MLP neurons of a small language model. Each row is named by its layer, matrix (gate and up: input weights) and neuron, and shows model dimensions 0-159. Each number is 128 + 24 x the weight over its row's rms, rounded and kept within 0 to 255. Numbers have three digits each. A neuron's up and down rows have the sign that makes its largest values positive.
After each neuron's rows, "fires in" lists the words (lower case) most often at its 100 highest values on Wikipedia text that the model never trained on.

L4.gate450:125121111117160102108167096116164114121133114169125072102117148137100113143085111152133177114148144112139087132140092124146144098108170143127163146115107117106139138136106122127122098114127097110132099126148134122171142144146143105111120153189098165139137162119124162158128109130124081152066114136095156118149148169129131113131145117081135145118120123140136111107119192086131138127138136099125149180131124126119151103127179126110136165151088093183138164139115124155146108130092144
L4.up450:151143122161146099128134086120157127145141104165143087107129144129095155151140131143151147115152131086132081167179109159123125120114106097156152147095105148088133163152111087120109082100136116112157097098134132104161186104142116119132125165131103162134162145197128147123133131136168096149081122108123142107146121149148107131134154110116108112149105087125140152098170151070147134131128144119127129163158136134146168138118128114091117174126153105145142147152119119134111099151119097
fires in: "an"

L4.gate576:149112119115122067127155113102147129181109133118151136110103139123116152106128134107141184133129138154112118138147114133137091133138140117116135114100099154124128055170148191135121104137156154130107103104113111112132069196124139101140136142127139091167125141083128114114106154123151126113132127099145106148134118122156111111144120117115142110158160123112121124198102120137107112200156107096137149124125148138183120184146143161110126127111134129116106100124162118115156104152100147
L4.up576:173158137148103077129130090136118118183149108123139136125126152115120170148124129169163138099144135151120116144145131141142096099124126081171131100118111133130114075151163145136115122121129147132131115085099164072133096161117082108161126164120095131135144103115099112096126148120137125127125107098168101116114127134122130178112128149123130125183154083117155106155130127089120098159115144125121158104109127125125143199176119130116137087110152153131109108108135089132139114181137103
fires in: "had", "has", "was", "have", "president", "commander"

L6.gate583:114118134119151116143168112142136145150120145139136095127070108102123127105094141116142162131137180120145104164136098141139136140117137101098141124168116129126146112151130133125091151107119130113121173119081106134100151131123156138127152180197123154141126138165149139122121083159159106109123115124137146159119126131119145104104125105126137130131122111084095084110095129066130149122116139151108174183131122097167135107137124151121090126144117078086118107134151083113073165181121113
L6.up583:155159158130140117120162140114138124113153102138119150141118102146119098136157083153134161119092139125111121059150126129170091107165138126124157097141146173128128128133095113105154081121117109148139127145116161155109152141100102119147143112174186115151142125122096144117089179127092120131143118117201144161105109155132119109128118148123103139191097105163093152087102161137118140129110098144101188127144146112138159145127119149124139129118129132153148134148171108147122111139110099
fires in: "had", "has", "have", "not", "as"

L4.gate291:120094138097114168128169141088134114125123132188152121123151168085130104090171149111119100166142125168125132135118148178119145111131118147103101154147122125144153122173114136119152102137084145136122149108090123137123125105091160109156130123166110158173091145113118124135132097132105143122120151142105137144131135098142098089149100146109149107161197123192131087115136137113100097093145145150130132145071073131154123115148110109116114115125158139123127108133152158158139112096130144
L4.up291:143158184157095201120148132132142103119097195151115143138142089128127139114138088146080141132132127135138152129131145162161171127087171124144085140138121143148128136178195155129149131100187131134117140108129111181118176142136113137101157114145139153111131136134099136112109165123149154143175122102126140142140121159181150131122118152113147128178111130105075106135132114121161110126119120113107126109115164150134116132124125161110126123134148176116137120145107131143096126110106120
fires in: "the", "and", "football", "4"

L4.gate257:114127147174119159136083153105143114165098151105119143156140101176165083068124125144107135155059141151147132126117098141136124112101105133131115151160098114085130103147163154120151119108174107135133144134112093131106110106106171134090114112142124175138152160098153144122149169108126109092136120102148157126149119141165124100120107150125130116180099166121080141136138100132133134127121163106154132146142084125119106130145101119103138148133105078126139106135098106153111164113108157
L4.up257:117166095126145107095127093114130122106177132087154104093105137159074160120112133123109137130084103138114152140145119100140121098122150083139143152141116110117115121080122148134116137113119144102096142151150144062157135160104124132111105127173139145134145154134078182115150154124130121127084149115108153149111128162098114126135112146123106132088137083150118156138132134141140133166124133158163089172134144125138141148144130189122097139157134160132172117151080096074130132112129111
fires in: "and", "so", "eventually", "then", "before"

L4.gate138:174149086166164127114136082147165122126142102093176121145101129169104117153146147120129121104136160121163141149169093083112146117135154114130121184121140134170141172147119126120108122104132140157133183132110093140131134133111098146126164162136127137173133131112185084099155117137118092157114105128129121149157136105062125163137100120117104161091136151112102098124116133145151185148123118146158131159124159139122154117151150130146103124169108114113120104165138111150115127119133123
L4.up138:157138128109135107158120139141169116150160140147132103152132119127156127108145105155176145138136118115124134126125127148075126110134117091123098109136142132148096126124139156151121133082132169113138134126143133110097087144129118166134133135105146132118136135122146132120154173124160076164122107134105126113084097134143130187152129126141114093149121116149127066126136162141113169156133144107134098159092129119096120107127225098080088166090146137175136129129125119104118162074135152
fires in: "an", "no", "most", "more"

L6.gate234:106115139129175117142132143096127160151117124112118142086136140132111140151127095114137135111148149146107092112117123149180157178167135150119087153166168131112146127179154129129125116126137114150140103122124147120132109125068126134119097131106155108157088085118113164092136148154133124132101094099134164154125129110139143137112161128104073141127090135150133177085108114147145139180126152149145181129112128118117087144134097156132134161119134101091159102119078142114067135143133094
L6.up234:127101132126159123085111149152116096090091150122161150135142156080075122148143130133112111137125133110138122153147116130111154154139110111124118102169128161106139122171106139162099096067091079102135128100122127099186154132171154154115121115147144101070105075109134100119136116144105119100111126145116111117108129161154125152166118116124119150137168182079142127140089105104140115134114083119109133133118156129121118156114144157117120131092166103122172155134132099099112121129152146
fires in: "of", "during", "up"

L4.gate350:127129086172119156119126089126167141092088153146107122124151096106122117133099120132127139108146137163140126089104129107163143098100129141136147122137082120128140101121143155124128122134101152164114128178147134130120119102122094167129116115105173101107114121105097123143140131125110100130111111156112130124142108161126136103151138120095172156128183140116165100149091160153093147168117102125097109052170104134120137153092137143198116107147122136103137156101122147083121101087115100
L4.up350:127136121142140146138120126107094138132100096175085119089116156133159152115140098138105112097096153134166112123141135127183129093108151120147151101149124115156110084151126122067120134160089064144105136109130138115139125104131120129105136117146056142135131154149146112094115104144080120117132120081140125090149131128111138117132140162091119160180159145170116118130133162104109146110158146112144156111122121130142128099106127105173194091106101121160132136135156125164118134146145101
fires in: "they", "who", "we", "teams"

L4.gate525:087137165151118121146115115151114129146071144093106122098094140131175127129114119137107108140128090099108124171097102145154118183099154080151128093138092114121115092111144117133105139127153156116105174119140076159145137192114117128141153129153128104086137123137120099112156113123155167090140124138113109089174084110149119131137125135159115140135120143116117126182126109126113125090119083110116147130116091137103138131073062149104137121142132149132099161132128146136126122103098131
L4.up525:129151121159144108137147160117095141130096102180102135112094154109153100109081139146149145138127171149153104116105104116177139077127108165143161116098138136138143096080134115116093121123145073171130131078102153136126132147148132140145136159138143119087090133107140137105169119110134193111125111164128120110106151150150098085123077130125160149136114132097111122137129162141130180109113145092110125123130126159134141081107142164131159162112159118140147123150162129140092118115132105
fires in: "time", "years", "year", "day"

L6.gate500:126090151141129105144149109107124139132138102142150112146113122076134115157136139128123113142131134104098140111121103162166113134114183180102108135133129109115148101112127127123135086154155154133142117125149100138141111150095127116132126109165150125180179140092153137135135159096113108146101115116164128179142145117179134146137078160119152152129154131129105091089109117122149125094126181137116195137131123101072112089176138172153127148146108111137139084127074154114121108109112127
L6.up500:084149152183153112140103115092090115123107186059115093103127131126126119154091122117139104055141139152136097179131164138157128135099138093124123131126097071108141181119157121107119099119164138114095140107129147137122163161103116132124121127113151093104117115103161138128128136108139103146103122142090144131118099127134159128104153097118102155133134130141096143128128077108133154124108151090095135146139109123113141089144130158092127101110120138106098159146130150152100133165101107
fires in: "to", "on", "and", "about", "by", "of"

L6.gate310:125120137107157139104144107147155148148095175137134100122091131131109129133126136161108131110125120128162065171127138105110150136126118158097121114169112095168142162102150096094133138111125103109099132135143127125090115154107132101157103128124132101143114126146122156126130132137158120114104099127146144138167160127125116159133126148118164122147141152169128188112127122113163109113160138117149110137138138108156134080093157103126150062142129091153174044121169077171115109133115108
L6.up310:094142143110116116134135115104128165141161137099102106095136068152134144120132162110123120094174134093164128102083149134116157121127135129101150166128143182173150119117155087125141150164121139147172149140137084106120139101116156144153098109136157148134133163104121122122119123179105124097132108140143122139156137082067149114128117134174138131170138157166110144141051120141170119122110155139152126138109133114143124124156116155123167129138134096086138115151099136100104112128105096
fires in: "it", "he", "which", "and", "as"

L4.gate113:144155121107144133102140085124137117135130154117116131133138159093146097055144142130145126099119140132111136089155093169145127206120132148133148153115102093125140093172137155098122127111143170154184147119117141148139085145098111115101149127132167109133097150130114098115130141145120132116141152090107140122105074128105117088142072125101091092132128162136093098123158150113132162130138153125126108148130094138139142085138111108142127140111084148101114124165076141167126106155136131
L4.up113:168141080175159104072153116168128121117113136140158114138137133138150054145128148167090169120128117120128111172117096132144143132120146124140135178129073142153119126096136126142103140135058121101149113129153161124134113133146131093143125125119162123125124134101096136138155157091146173113127087133108122178158144118138133148084128125104104157089141130103103144113115141122154106148163119160148099124116111109121124140112113166078135147101139070178138128125119147114138135109118136
fires in: "his", "career", "years", "time", "her"

L4.gate465:100162096126134096132148099118151157126078121121192123135125146146095168130106133106108167124119130101140135141180166111103057117162126132138131132127098120090128153127112180123132150104133125108157142127142125129103132164111122145134129126173156154144140116111074107146143156130149126111140145132126121131104119099181160181140150110121124106146084080128114104125113087133124161110105105114142141132089104119086144147117115179128118105099161126165118145141119141133127102114066166
L4.up465:153111110150133150093133176144157130144139099140149161150160097138155090088115118140123165162124131122114144120124119146144155141111100124131119151190104116161129117176144134140102084146171110109156116139150121108052186126119117087143160141104108153146117169135127138126117114128153098146122131106184123133122148107125129108101130139128128143126142129119146075093168097130140156125102155116130165129110118135159131138110134108115081113111143154124183100120126077105173140166131102
fires in: "be", "has", "have", "jeff", "jean"

L4.gate477:136162158181108154133152109154119095125133124129146129137112115114091135110110154156106103184119110186147146158106115118137120168054139118163157162110127147130114165132099124141117112132135138139160139129153103133147116160130093109143109150142108138118148147130119124112161160130156108150131108100145146169130156112131125129075123124142091171097112080129084117134135110130123072113125145167111149151134153154061134142165156152146155161147100085122145107099115128165123113100128121
L4.up477:171170161179163149140162089131153113123124101137205115131136075124137144113134153124054092110097155174153149142102106117114113140092131121125147158113117156134145142110149165128110122104112125146129127144180094131122123146112123141133110126147104131159162139093114154113144167123153121133103102157101156156145119102158118125145094125113126143121119134131103111148093104146149113112133134157150157130128132134078133146146119173109139168111091121108147094153099150110139113084088101
fires in: "and", "even", "early"

L6.gate489:098133117114147108077126121116184141150145144149121123127148119110103153146107138108105119100096115155096079135064087166135113154100114153108131128177151145115153105156149116184150120151146142135130110157132125114168122119106089121117150086089121120151129160119107123148106108144138147115066100140136163147129083172137132132114109116135112150075094157113121118076118101133189118154153124108139119151145143108141160150121116141119100148101149142100154123126116107111116085130100148
L6.up489:169125141148065128120112132141197098163145130130125151153176112107136116128159113125133115155157094103135142116111090123178138112130151137100124094119147146150106128129140127132138105161147098148122147152135149096057112142124115170131175118144158149133116125108119092118134148141131174119153130101106108120123148111178143129071119126096171117093107159118145138094118108153131122126109122163112140126122128116141077104114133124153133106120090122164159098107148141085083158150135080
fires in: "of", "km", "mi", "during"

L4.gate563:136148123085129094168138156105093125152082133146169123120126125130114122129139110139102196139148136158152120137131138153131124171113146138137106113131132130099146093122133120129146086143105127104140151149168097078080098120117106089127112107138137131099151120115144142134159145128165072137140134100121147120124088144113132100150102136099196112160183089137099125126101156143142136125146100132101158147134173145140145100108127179181134157140138137110129158142112064117145146142106150
L4.up563:119166146145156121120118083162152129147121065122140110106094118133117105148140084115103115175171088108146128116169133142144159130102160140131149144122138114112148123157113145119131129118138134117154123105141179091101103162099116140140084103074149120137107122088149142155136157109123149162092086123096149161135113140133109142109115141128124113074139172146143144098105165137155125109124134136138130144101160132118137128138164154111158164097111109155110132151064160122105096154077156
fires in: "or", "and", "other", "those", "all", "of"

L4.gate607:099114059176165109109134129123152132121082165122132131164180135090118102122109056132107136122136145136136112134124120142108168102143141126143098143129119120121122086132084114080082163155112102094069118144118156171154119119089092135111111174157152138139136136112135115097104118124124137138086108138112120141129151128166141116153121155116129106110165112173120143134073160162127123150136131134142083105127096130086121091115112100123127125113145138113088140132140140126123166144120120
L4.up607:126114141149116102122148156105137095158107167176095157137126157113125186148122106116125133106129108136108134142125123112114170122141142110139097151165094153116095165146132124124118156100148104123110123137120166099146130110139140154090146124158164160084121133115141140134128131132153116153126135117140097140119127162162107127121151194148186115146162101141121180110118181138119095155177110078126119130160108153098118167105144157138124122139169099131075154101138091091161119115138148
fires in: "they", "we", "these", "this", "the"

L6.gate611:147131119134159132123112084109122171139152129109085121110147127081130143104132148108150142100120155106098120102113163142128123160105155097138125126138149112097161087123169141143142126140165129095127128112163084124165098130123119105128143119144174129119144160106087186140115123126098095166121130106106155116159101099189122126111098159113118142127109175140116117118159098111114171092141120100140152180117130101086152101151116095169084123151152167093093145154124139123127129108143140
L6.up611:104120162182165101112123140105145109148117116075102127145156111132152134113085148130126127137122125186136058122133083138192116083130128125123093135126183118111106138075112108162099139111176111144113105099101089144147154160133142089108133144138143114133129132121124110125125150124131144150118163103122111191130095086147140131151094180143128127119105142115116132121132112121166146108104145105144119129111102149094094124166168085124106146138139139126116120117121144155148156152153143
fires in: "during", "of", "after", "by"